Weights of a small GPT-style language model, trained from scratch on English Wikipedia.
Size: 11 layers, width 448, 7 heads of 64, MLP 1792 tanh GELU, vocabulary 13513, 32.6M parameters.
Architecture: tied embeddings, attention and MLP in parallel.
MLP neurons of a small language model. Each row is named by its layer, matrix (down: output weights) and neuron, and shows model dimensions 32-159. Each number is 500 + 25 x the weight over its row's rms, rounded and kept within 0 to 999. Numbers have three digits each.
After each neuron's rows, "fires before" lists the tokens most often just after its 100 highest values on Wikipedia text that the model never trained on.

L6.down712:528471488508517548471545537481497538523530530477521543496537489512530484511493479514552498486495503491528534484454517502500502455471500483503491483538519458506503513497475515508478468525472484482522477494515504532531514467456467506508481485480557465520506542516558532494509485488533493490533501482450547522481517502525492517488497493554481489543526493552484489467477502521523533493523
fires before: ", ", "\n\n", "-", "', ", "–"

L3.down30:487515473452498524510498529480483507520456494479477467482519496495529453471512497443478533553478506521441497459469469524526508471505461462487488523535497539504492551492492504501469507481462477501496512508564514483493502439456480513453509536478526462508472503497530507475498515537498467524482473473505493481521514526447509464501512468487458541493503527506477499487533540505487523518475
fires before: "s ", "\n", "\n\n"

L5.down1102:515516519498530505508492511529494507536461495528405522477524458508537512521496528454478517485495477530539543525472496511506526494492528476536495494490552509551472504510510510478471534495512486512501503487503483451513513480496491509514546483521549556481496512504550519509472503535512487570526478473503476461497485512498538532456530524500507486510571508518551468430486474513497532463489
fires before: "\n", "\n\n"

L5.down204:522484519557481473491471541513506484506514526478336538521500507474477505506494510508486525508493514523492475500492543473557517530494514507516519499471514480537569492497494477482525538506505502469534487462530552503508485496536466466495493492469483491507525485519495548463473500513502512495465547509532481511478505503492466497521520491539523480523510503479465503499512516538482458508449
fires before: "\n", "\n\n", "The ", "He "

L6.down231:487494515505468491456530488450484457498466483482527532478529527485516511506483485495510423499508521529498509516556504538504504518442503526503531504463548526525476517498482484524510525522485520489476502465493526473507516472493488518457440523528542504474477482502465494495507546484533501490475493570498457511495489470494461487504533490496516550495529495494496497516520508516526549538481
fires before: "| ", "'", "|", "-"

L5.down49:546512526507540519509493531537502510462532497505508523487534428515524536461485541498559528460513496477490500520486493507470513469471505543504497506528523519507515494506482513511477541479492540506469500509533482558496502483556551495506487484486520525461535489529478499547565515481487517513468482534494501497514468534547514527497546541511522489521525487508504564519491529462501483499484
fires before: ", ", ". ", ".", ": ", ")"

L3.down1316:500488482478504483478500476482491511540521506498473527509504503499495472481489535491508496490508493511528478499507487517486484478500537507473461514493522518515483454475442510469514522561476511558502506493506475443501518476443551519462485445462533486516512492539509530511511488521478493511507487513470520487471508501494551480439501495456511489513507452500505506508483487496477498479495
fires before: "\n", "\n\n", ", ", ") ", "C"

L5.down684:546515496493463533517503452534534493505498518545351515467493500486521509545521477499502533461499483493489514495489531490462477515467468496488474451506507497498512511514501442483496518523506476470514488494510507500494503491471512449497487497510534505500482480524479472544499524510474501505512476472518482477445490515476515507480474510462525522527497516487506503536512507502493506493544
fires before: "\n", "\n\n"

L3.down796:525523469486478521538436491492481497513483542475487501534496463516535541481515535533442473501504480483505514512501478536493457515508520521487501468504526497505562465483451467502509489481538506527478511477530443545490506491550494481429529495469527544529465505495475507515517524486482499543510416541486464492463478522477529517534485505474506491502477538466496479482542506492498537496519
fires before: "\n\n"

L5.down1090:534466544463510494509534487500554503496433520501332477503476508502500528491503459475491487499537508472538530521509534501459459501461484517488476530482483507521493481516499484517489478536523520496506485513532501494534470487535518512502486507486498505491511527464528520487496485516490477487519438493490517491492466519466497529490519508524529513489514531442501499520535508479520504519518
fires before: "\n", "\n\n"

L6.down20:536481510488481530484465526544485486480451502492463534512485460459511491520508508513491521496494482470509566510518499473469486488485516483484520499486498506522511468552509498507502482467512508498492456515522470564520491472504466472490544473491512489501526545503558474481492494543485515505505545513481510525484529494462507571483499492492494469494506474492516483512498496520523503496508
fires before: ", ", "in ", "of ", "to ", "with ", ". "

L5.down742:478487453438491512527487536534457488487527483520335487495466509483517516524431510491485517502503518471530492478504522490466440517502500495518492500473467509519472505483475468511509542498493488540521481514534488515518502499518502519485499507475466491538541530492507501487509532504539516490455520522472510544489503522452506529489495508497497475450474541531519496460512525469493471510453
fires before: "\n", "\n\n"

L6.down1634:524487454504479511494548499480506465503511559508518508552514525524470514485480528473499521497524519470543563512526512518496534513525460474511494505452495497455495536514486474476489465501481497500513516508547519507507512485497523495468472502523489508483485512470512497479504526548492517523493520492493531531514483510537489484532548511488485514497484516527521493528505516484471480479522
fires before: "of ", "to ", "by ", "- ", "well ", "for "

L5.down79:528497460471526514472504509495482539473461537539386484446533499521496517514500490509522509544537481480504486494546508483529480477507482479540467540466476506480511490522490498518481506492492437488532474459496516530504488519496514531503528505555513485518544479489504532480500524472509500484479463498497525528501492498517502502506445491492490454517496494509434520499474540517526527500481
fires before: "\n", "\n\n", ", ", "00 "

L6.down1138:543459499498467496474493463495526458475511524518453519484464521553512487502499491465518511521451495520514502521511495476486520502468475494490521516506504494521486512511502478483512499529497473526494456541510493503525531511493501498542476483493511521523509503492524490453537531489512459523507492508495548516521477515529505497547484492477508465518513492530544468459467483549556493532510
fires before: ", ", ". ", "==", "; ", ": ", ") "

L6.down713:474505439508490440476483492528501524530543483510485490471543499504509510482476479506505491511481489505524501468557506515512496494491496499517524489527510503516447501510504493533475490536490495547550477516511480534487463546510511508518528495542492573474529523519473455469495513492510533500494508464478525536451514470522442494521505476436527545560493485533506539492452514521526501524460
fires before: ", ", "|", "–", ". "

L3.down1423:488499531497491494479487466494500475518472493511465529517477520476518549445528455577470502496480475503535487507526468535525483514511531498504513498500534510523496490509514497484485462528529482519479492526536498521494502473491477506507486545511517504539480467537520488511528511454487486509484470578510470499534489504494509511509487499458543523524498493472507491524516500480520502497484
fires before: ", ", ". ", "\n", ") ", "."

L6.down1454:517495483531486508517472531514536525506494503530267477497508482510491492512466509489506524496541492495488530504489491557492509519503474475429521482511642492534503474508503518520515525485497543532524493487529503477490531498519502496484523495504506472462515516484547530492485499501511521498538480532527550494518480468535521463535518517496483472502484545525488489480533484479462478454487
fires before: "\n", "| ", "\n\n", "- "

L3.down468:508482510472481474494528477539482552511497525487504497498505495534476516442501504519518522468518446472514507510486492510494473496515489504514495562461479565546477500488486531502519465481493507484510487508475535498457517497516510540509456542497490461517521506468509500452493495498504481530492510543508509501484483455490470520460503494493504503480507516527518472483509497514465480433458
fires before: "| ", "\n\n", "e ", "man "

L6.down628:550474507468454469465493491556496515496507509492385452529505485452512472546493528536511520501491504468496536477475493498513472519490513511536494493501541477479536475524468488525536519532499482498510539482508492580502493523529506477464501503481502528499509475503479527497516522496495542518500536462490522499472516517496478541515561511464461495487523501504493464497488541495507513502561
fires before: ", ", "\n", "Apps "

L3.down124:545475463514509495491542552526470501499487474481526507488506489476457450437483505469536442510499481516522487546508509520506507507508467493528506456549450459439449497466512477512546480482547470467496499465489500491489502494518513534485513519495457476510494489497588487484453545482506532551497458515529511492505527490519522485507504448522524514469499485528487500459482502470492489492507
fires before: "s "

L5.down1607:509475502509541477510527497492475526480489419527490515500481517496500502473499514496475523499532516477527491527501478548478498524465473476546511457505515484535498506476481491458492541493588497501493464498487473504494495558494476504499503527476498503498466474524497487523531520495499503505497492458517512516482522487493498470484468444522560534492484475479529485456522469515504522497509
fires before: "s "

L5.down1629:502475491489525464509475493500515454433505528475478508498487443520527480501506496478517503525453480513476491558508516502486488496513489559524555562519565488536509486482433485508521549478487518519481511529498514519520480494500489504488508504488474498471525501547485506488505541519520448458492478547546489493511517446525502529478500563503468501564526484466542504532464493501528505498530
fires before: ", ", ". ", ".", "us ", "'", "us"

L3.down36:485489521498507453502493520518526538534517464475534509441512476508513535539461503529479513524497504465484460523465484506498548483500525529529504471472453521526495479519502481534507517476524529514484487585501469511502486484482493510475492500524475515504485496468498473466472502509506492479511497532493481497530526500498504508458499495505501505462521527496455484532466502443495491501503
fires before: "s "

L3.down1317:476475498462495507529526524513540548545525542530380499508488510484528489490538512527516539482517499492501481482512529500520494479564514501491505470511547476506511506565471464522515472512469443500477477490504497485525466534491519491511498512517511502493507491478512498521470511494513485575513497502480528498486545486477491509439529467504496477471442486481521532515556475453531499513495
fires before: "\n", "\n\n", "Da", "ious ", "rit"

L6.down1524:481495515456531536488470521488539510533481481492518528471485540568537489485499467502469467492493481489504506510492521530534482494540492499469502492526550502510492507511496512467529506492439441456495517476530465493546519461511498504508521494477462493513525527503485479505537487504498493481525452553467488407513496495491489475487488496518486506481492507495506473525535538477468522494501
fires before: "| ", "|", "% ", "."

L3.down1290:490535520497521492478517532537474521461535481497569503487470522554514506515535511495462528464456447473549508506523456497468495482478475516523475543479473553494526508498464487495506513517483549495535460521509497514524484459527510542479441487506466472533497509510503475493508517514524522505575536511500478439485548483498497474555518499528524468523479489519446502438491479498495460529489
fires before: "s ", "t "

L3.down684:531505498490468486494502502500534515465467494488525511514458496537459498536530500526468497525516520482545497533447447467499451510474457484466468496497479513432497527460480532473491493539519519514484512497480531476478492490528500501549501506490480529493497497510490506512534478468485525493520537502523504477476509485502502528475498485488499518492509495547476475488483507510509493494553
fires before: "s ", "m ", "Team ", "hua ", "l"

L5.down1404:527494459447488504495517551535483479497499490462500517474473463517480495507436462502532516501477512509444503532531531509457525496491511514501508518493501501465477507498471509487502510552485517495518543523486525511514508492491509521507528539429483507459501488468559492510479515481493483511522514513555512484507524488511515511523478505547500465513533502501519474532466456506472498470503
fires before: ", ", "\n", ".", "\n\n", ". ", ") "

L5.down1451:513511485506514494489495534497509505548466529535412488479502474488490536491499542503544496506501479506550506505498490511511523486552504501517479488507534495516467520545489529533546518498496500507473502511516478494518524526479475482491535573510532457531496514506481532486529501520503520503533508477574516541530532475500536511478525486520506509479488508518502449512559497476456509507510
fires before: "\n\n", "\n", "| ", "Record "

L3.down175:488439522496485514488480489551490517524529494496326509519525497488505480511478497503516462517491464486519485490449489512488516487475542477461513534497596511520504488519507499516488492504482489520491485521491514505499489470525527466458494514519460509514523484458501479529485543505500502464498470515498488515542508475486525537509529539484479512525492505494509522489502486469480456464483
fires before: "\n", "\n\n"

L6.down786:467449480474484493526517519479489508508500470508590470529459512494473457503504480541485492494511498480510520510500493520517484513543497502490425466505465505522524538502488494551436484467502507530465495522511540483488435517532465515449515471499577502504481480528500462501492490513519479524495480603465474495477526533484516499532486504503484504534498493480518526532478483488535458493527
fires before: "\n\n", "\n"

L5.down1083:497489452500451464517541496508486503484495510534351497509512521508500542498507484544513459505507514490513513486546507510516515493514535567471458461481494495481480514514492484497482528501518506521479513541466493510465521475503525508496452524512516479477460492537504497451534510526486480518519505493479495507486499501467481493494562496495513486504488501509518504547510521499521535504507
fires before: "\n", "\n\n", "the "

L3.down1518:519492513485536500482481510497498470473503496491562520521496509471482488534528531516519537490461509479531504528543478483502510499494497504513511495539520502543498543447467473490526484519489487495526519513471519467522495483519501482546519472475502497480497498523516486470484530532473507525529484505518508516479512448461483463497503486506488508536511463504481543496504498508543493509459
fires before: "s ", "\n"

L3.down1227:541536483530507507529493499521449530527515504460543486482508476503495509555512507524466506499488494478499502493501515531486524487444485492481536520528424505501505518472503482504502559502469466510508492480487502498504465514510472468544508468506510499500503499531565535487517488532557498509529483533514508506494495548459540541537479533510536484529527500533533503487473484530500476544453
fires before: "(", "–", "', ", "'", "| ", "ers"

L5.down157:514490505437506533493467527470490476549515470514496490495510523503474529511492478489502531521476484498508530470486518494510538515478519503511504501476494493530498526471462492471497479491479488483438505472484539496522478519520499509506508485517499491498537548519514493504513504456535549500492554474519508489487474513505499526529456519507493499517471462540490521456475449507528517471483
fires before: "s ", "\""

L5.down237:483454530498441509506514518525545527487448529507428513477463478492480492490544494556514500504490535526529484485466540525520457533474497483494506505525505474465521482525504492511495521496515490523470481506550483484555520490492490506520505546505520494496500501528490549485469490474459519497556462502537478532540507488466472510503515479522449506481515550502501540474559490504492511543498
fires before: "\n", "\n\n", "The ", "In "

L5.down547:495517496516501473470537495492488539517459493530518528512536492478501491475452467525521501501507509480485492517507450511524497483499487506502479503539453510505473463479534460482506500449493544504525487488522517475488495509505479465528500517493543503444485558530522484482487505508451518530526524494519555485476495497528490522461507516537514485497538500546493484479514502496493530476501
fires before: ".", "–", ":", "-", "th "